{"num_key_value_heads": 5, "intermediate_size": 640, "hidden_act": "relu", "norm": "layernorm", "norm_eps": 1e-05, "attn_scale": 0.177, "bias": "all", "tie_word_embeddings": true, "init_std_o": 0.0535, "warmup_steps": 369, "decay_shape": "linear", "batch_tokens": [8192, 16384], "dataset": "wikipedia_en"}
MLP neurons of a small language model. Each row is named by its layer, matrix (up: input weights) and neuron, and shows model dimensions 64-159. Each number is 500 + 25 x the weight over its row's rms, rounded and kept within 0 to 999. Numbers have three digits each.
After each neuron's rows, "fires after" lists the tokens most often just before its 100 highest values on Wikipedia text that the model never trained on.

L5.up337:507533542514491496487443521475458532518509492529533507468471468489505474508473501512513495489502497492542504519523518484537516498457493539493533462465497460539478520476493447518481522526507562500501487524494487480497491463508522547488490489506475471522454515522512519514474507479528504478
fires after: " 200", " 201", " 202", " 194", " 198", " 199"

L6.up152:456517550522502479510506574452480490492503478500469531520478500471503444486495496471548460541501538487488512473511445487546487496522471490505541509470517501526487464498439502498484466509520529469504461509505478485442477494508514478527510497465513499449490488504528487501503485533482460484
fires after: "m", " m", "em", " re", "im"

L4.up491:517461504522515513497482482501502496477503500517504527483568486469471483520505518533469492494436513521492507515503495538506519521468462512516500512534487480477476474520482528495504515507479533511503545469492517460487545523504502546539534520489536508487511536505473492543497478522527502470
fires after: ".", " m", "-", " (", " |", " "

L6.up231:487523491534520485524510483505495469504544496522493512506507536550483504520508532540520511509455523470472517484506467482519448500527534510469517509532495513476498496543471514482463473523490515490497475485544494485537480481494498505545525516489525531460472470506471497510505521478506494493
fires after: "em", "p", " v", "m", " V"

L7.up622:490473522477512551488490506472528495442501506480511538500530491479471460478492521499503477507495473512471491518491539490496557502522480474508500467491516560466487524493510477487525504531480480504527529523530508508442533461497527497459522522518563486464462487504472502505505474490476479473
fires after: " M", " m", " the", " c", "-", "ar"

L7.up459:510502476548502504487501500512485524504536529487511508465503433494513500484520471529512490501459436467521508506495482479499485511473456464562487490509505518467492461489474514493519484498547499469530521517545487494491530461508488479488498520518498433480521467534487539550535479471513495518
fires after: " s", " S", " res", " in", ",", " to"

L5.up273:512555537505516532466495473486494480501541478527510519508469461515482520478504518515504502441460523483478511507538528498526515490450463550461520459460511503465484490517514476543498512474497502474482468472480468511509497488500499490486472499507493520499521504500457495532532489456474481491
fires after: " 201", " 202", " 200", " 194", " Aust", " 196"

L4.up636:472495479485487477496464532547542493503531518569452503503493482519505528507530525467496484485504481520470455448487480504502532523533491502535492543503511515520487497524484549512487509544449458490523475477464481486466502515495503500473492460471520509538533483510493514457499475471528480491
fires after: " P", " al", " S", " (", " M", " Or"

L6.up569:482501443499511553473523490518495514506511511460502503460542505446481500518478534553511488526476472479467486490515473512496508488514458487520511490510527497473497514472490475534472493503454506493538462488514505483495514481519471506525531490521556461469499507505496495502490525474515490471
fires after: "-", " w", " re", " (", "ed", " "

L5.up605:523500482486537495527511520518486489505538499523501494514504489474473492462474575496458482491484509489501521486520510530461493514466524533520492519466482483507499516491460469497511447503476470477477448524494507498507538512513477568483511505496519496488461513467480540493515468518464505449
fires after: "\n", " and", " the", " of"

L4.up519:461560471478486524486463494521473507505513503481485516509545502520530483530450519455536498507488483490501481525475498498476483505497520508443486520472535448470483541482516583508490468458515487478525482491496487472495512479522478484496460476502484529464497514504537490505528452543467481523
fires after: "|", "C", " C", "-"

L7.up600:509460519526472538489488498510521492509498530475486512514502467491493485550556537505547508491503511481515529505526466540484439489503457480514505514447514472476503493494478494510526502468490510501454474462515498495550500528534501477500424521499514457455531492513477498444491509511526466520
fires after: " s", " inter", " al", "ing"

L5.up610:475477495516530462536494490519461476454481472522540529504500492433532492454506530485505457505464526506543509544459519514463533503521514485537521489518522472494471510529505541510471510513526488482509521475533515465476451514520513516489554468519444538464511491502505479520476547521534467503
fires after: "8", "2", "5", "4", "3", "6"

L5.up586:521478480504511512499513511523483508478482504497530503497497470472543482504475516540470472518497495475489482479512491539463492469512482527551493501515510483550501478472468463514490486474470491514521532454490500457498531458505479495507514484468526449498481473528511505488481513491519510543
fires after: " de", " re", " en", " con", "ire", " "

L6.up523:490556436493494531440483451501470486497493507511529530460477513459470528529480485458512519457471534481524521491519497540499527496490478471508512511511501487469482490512474517480504496460531517511525491500474457499540495504529528515504489489536465493549444514517478502504484476507485502509
fires after: " 199", " 19", " 195", "ow", " 194", "0"

L5.up205:520502519506521516512478450465473490532516502477465507496499507518501495541497480514497552541500482500478484478539500503477502508481532493465493508530502542472488482506490482492478485502492445494539511486479498519489534489476488456493506444473576490536512474510474539479551485481492477475
fires after: " S", " t", " T", " P", "T"

L6.up95:491441520489519506484492487517459484516491515536493496517477532535489482492543474509469488481504518487513511518454491479464535518530503465484544519480500544492490521474506460515510499477452489525455493559526513471520489485516531531500472469470486558433487503519469505502448497508511495479
fires after: " o", " ab", "m", " al", " a", "b"

L7.up615:492481519482486513476483483516444491534510492489458548481513531535507528492507482483500479494500500473512518467550498505492490492478558528488520490473492503519508456487511485506490482526443481459507453488540467502507518557507511494472491521527512475484517510512537547526522501470517478490
fires after: "\n", ".", " M", " ", "hip"

L5.up86:517475467489512530497520499495459505515526503471537467526507517528523513543562496511488504525487484510460502509499476476485519525494507477558475483507483521476493505497446527524509482519476490446543511469475498505486540547507516515473509526517547495496549484549498505497532492480531496487
fires after: " s", " S", " M", " P", " d"

L5.up436:495480482517524475519491467470498520494520470482519489493520479523518536515494516541461525503475456512524473484494476490522475515501489500520512516522495469513497499557478500445503494576475513495502522525492497524485483512500487524455521497537533495498481521527471490538538505498494465482
fires after: " T", " t", " P", " B", " v", " g"

L4.up23:496472447501520541489453488533490506497524513511488520492500519524498522502519520520505467486478517468459535492499484506468516489478433517487524492501540507542509486486492528531511500450461488478522498480508475465498530573520510521495510534500547484532489487516498502513513485500557511490
fires after: ".", "\n", ").", "-"

L7.up328:470513488508551513505494505505437467479550551510494537492510488527520556528510500484474473473479526469502478476526482474496518458510491514427539523515517490494514504472509520478496504525446511480481490493487471488474510506501500477523453529527517454494483495500462549506528530500497505510
fires after: ".", "\n", "==", "===", ")."

L7.up202:547490496510519500491473496502453474536485455464505497520533504528558532510520517507544510503510505501493518489509522523461473490486529483510458507487527487473503488514530485492518461478516495511457478459503523462494489510534501474477461478507484482441505474499497550496499514468496451531
fires after: "ing", "s", "y", "n", " S", " s"

L7.up614:471505414495499515572488517549514463507523497523518524527484469524520505513512545489474493475504555475503487465513507476513517465540488508508510491531496487487480491503496504507503431495481512493485473503534463517523466469484438498500531522523449517460514504486495484466455484504493501496
fires after: "em", "m", "ss", "b", " in", "iss"

L7.up515:508512514522524530495501495520459475491515505460527483474484507534548498508511464489503519496494487514463487505508505507482512562475507471479496513474497475474477482542531514512494487484494463509508543514456467512503505547535498473537447458521489522499490483515514516531484520478476496525
fires after: " 200", " 201", "|", "-", " sc", " 199"

L7.up359:490489488532492503532446529499503493523494528506508528522499501456531530509532482497502502476502532485521544535529498514485510540502461509567489514507525509513505466485491497520495506485488504511511483458458566480488521500518497521510454484509454512474515474518485540490433499488559502464
fires after: " a", " des", "a", "ss", "s"

L5.up115:479486474487481519476525519518504482514518540457477476486526504484460498459531528528534476496507504513542470536446505526494535475485489463510495521501493515524493498518479491512467504520502503505524477487496483499461500532522496576497551489516531476492513499546511511500495524468537452516
fires after: ".", "–", "-", " (", "$", " 4"

L6.up583:473548463520521492532463488496500477525525539512552483529497522477501474515561484496524451505493547469502508505521505526513530509510552534527518510525532553455496502501473453533516484480496496503496470495499479503530478499522489522483462502476437465500489471471468494468484493510525482519
fires after: " ass", " in", "ss", " im", "m", "s"

L8.up580:529470472516485471546458548520521498499480547479508494486521551488494523513513480492482459474476526455515532510494527522491515550506519513505511490525508497499500457502465493526471514441436502533491489526496478477515474508493476510516471521497457503479459509447491509515493513510498490460
fires after: " o", " an", " a", "-"

L7.up74:510553514515541491552551539495482497511524547505493531504471501458460513466510501487483523493508493483481499482495523553485520516474500543487558502505458475476483463466500469514426526518460484503516500498495494504496559498491501492543489515479481522491466476473461527505534511454462453485
fires after: " the", " ", " University", " of", "ral"

L5.up544:508512480537535538498493512490497492490497526504502508511538474504550542490492512460508466479478504523473510499519479489490500477517505493528561507458519526481498475511490511523502462478493510523536498516546455471457471503501528533519492519491534529455458494527495527500519509535527448491
fires after: "em", " w", "-", "re", " W", " re"

L4.up323:474504477498493552479522474512481508498494476490502510487499527539468508524478528482566516478487486517514483484483481547483500465490488496483498501499484533447489453511475514494480511469473471477479457493533504506478544512493490519476503478533572464472480521524496566536517481467545500495
fires after: " |", " (", "|"

L5.up30:524503522471524546526494469529467502484481474493494556494562513473487451488522458457488519500481514526510509537492498532488509522493520509489533492512508498491467539484505520502526472502525532506495510461496499473524498543511512492501516452513505463431505514494465494519502489462556494460
fires after: "-", "s", "4"

L4.up313:460523487506507486511435485496486490490493530485533534503454449435526451507465501475527505494504513498506492542496492511515490507484504494491487471452497455490478515485493555493479557462523501503502518494510497493522504518503460445457468435515496505477492492505514509509550511517460476553
fires after: "-", "|", "7"

L8.up125:475484514521553529509509515499458516540512586495469514555479521516528490494518506521481494463506508469517518516494469531515508539513485518490527503497490557503488524474456478499480483504462508483492516479534503517524541533512549505485510493497543498485454442489490461494505526468536493484
fires after: " v", " ", " m", " V"

L4.up354:524507469493538496533469476492519487509515512463489512544527499522450475468501494524529535515461471485533512501502474503520477502505505495526502500502508485514487479511458489480508466502542510525517530505454506490516495535488479536472472417469497555502531516505485527490536549491512471510
fires after: "-", " (", " ", " C", " c", " rec"

L6.up211:485490484500516484524473480496556532476490459506479504481550534495456524466502524494512523501478507512508452504498508542463494505488489481521493522494530530485502487512509509508492525531478479469518469464541484541511507533517459582479511456487537551495534533513500533556494478516483506492
fires after: " D", ",", " ", "D", "\n", " |"

L8.up130:483496475515491515505505536503485548467512555475506483509510471451490534508552472495515512495494481502508524482526538481499463528491519549507496516506512473477499489493466470510507476505492491458544496447499460535457527552516508502463506518545488493479479447544492559517506498519478509481
fires after: " S", " R", " dis", " s", " ind", " r"

L6.up560:474511515507522544481519518503507466469534525502495525480481505546513458484506512548525509507452511514507529475478452496475500511510462532495547509505492530490503499540474502476481515542496494504532533498546491507494529491468523551449550525511558510490515482508505509494521513490502506453
fires after: " m", " M", "M", "em", " v"

L5.up25:471505492523512515475525457492472487510521566492491501504480534527509503498484496565548517515507462509492531497517467531496490472496512507489507478471502539532512467501505444492491456517485495471535441471514506505512530495546492521451547513489518468466537496496514521486496461485475478485
fires after: ".", " (", " d", " ", " me"

L5.up628:474502530504515503490448521481483459512493491446514527507522518536542472476510516466501494511467481497510465538468499485495521476521493518517528513502477490523495503500494535504522459540506503479511534514488470497484512513519517515515495500488543546493503519513555483508513516472491408531
fires after: "\n", "-", " U", "′", " W"

L4.up46:541499514511568513526527521541443521474525533496462490507514477508502502492513481526520536476502491502482531467552507499477534509534498530500470521533503511492494518494443481524476483488507521499516514490471530487507493507477509546528499451465547537471534478518486486500534485478458505452
fires after: " p", " d", " C", " ", " c"

L4.up365:492543520517470525466486465476469505512523496491520499484472524492508485485501530512557510484498483499511498501473490490509507503487560470507452500517517462460486464524476534518474466466514500459481502469464486476464518491513500496522453472536451514517496488516463540491481468448488493526
fires after: " 201", " 202", " 194", " 199", " 19", " 197"

L4.up516:487469542469483457493482536511538508488516464526475518524487497523510480482494488496487505534513464506492496534508474478523508505550506481519503570469509503497483512521502497471498472527502489493498472458481476528517508517502483552470547472482561503496503487542507454498550482481521442477
fires after: " W", " S", " P", " F", " T", " O"

L8.up70:511489501518489502541488502486469507531507525454495498519475520509515512566498485510487530503505500448511519476493481472512501564476474486556500469521549481449518511464471491504474488500496507465504465481501447501535499522523477512534453508486527478490502495522457510479531484492509503481
fires after: "p", " in", "ch", " s", " ad", " S"

L5.up393:516539511490532486482517480521490508469525512470519536474503508489511503493498501483525536487503504500485486508491540533500510502465498491507504499493503463489495504534534574555476510481517461494541540430535492461479518513511503539504467473483530484456476518507457504548479502468500461552
fires after: "|", "-", " 199", " 201", "\n", " 198"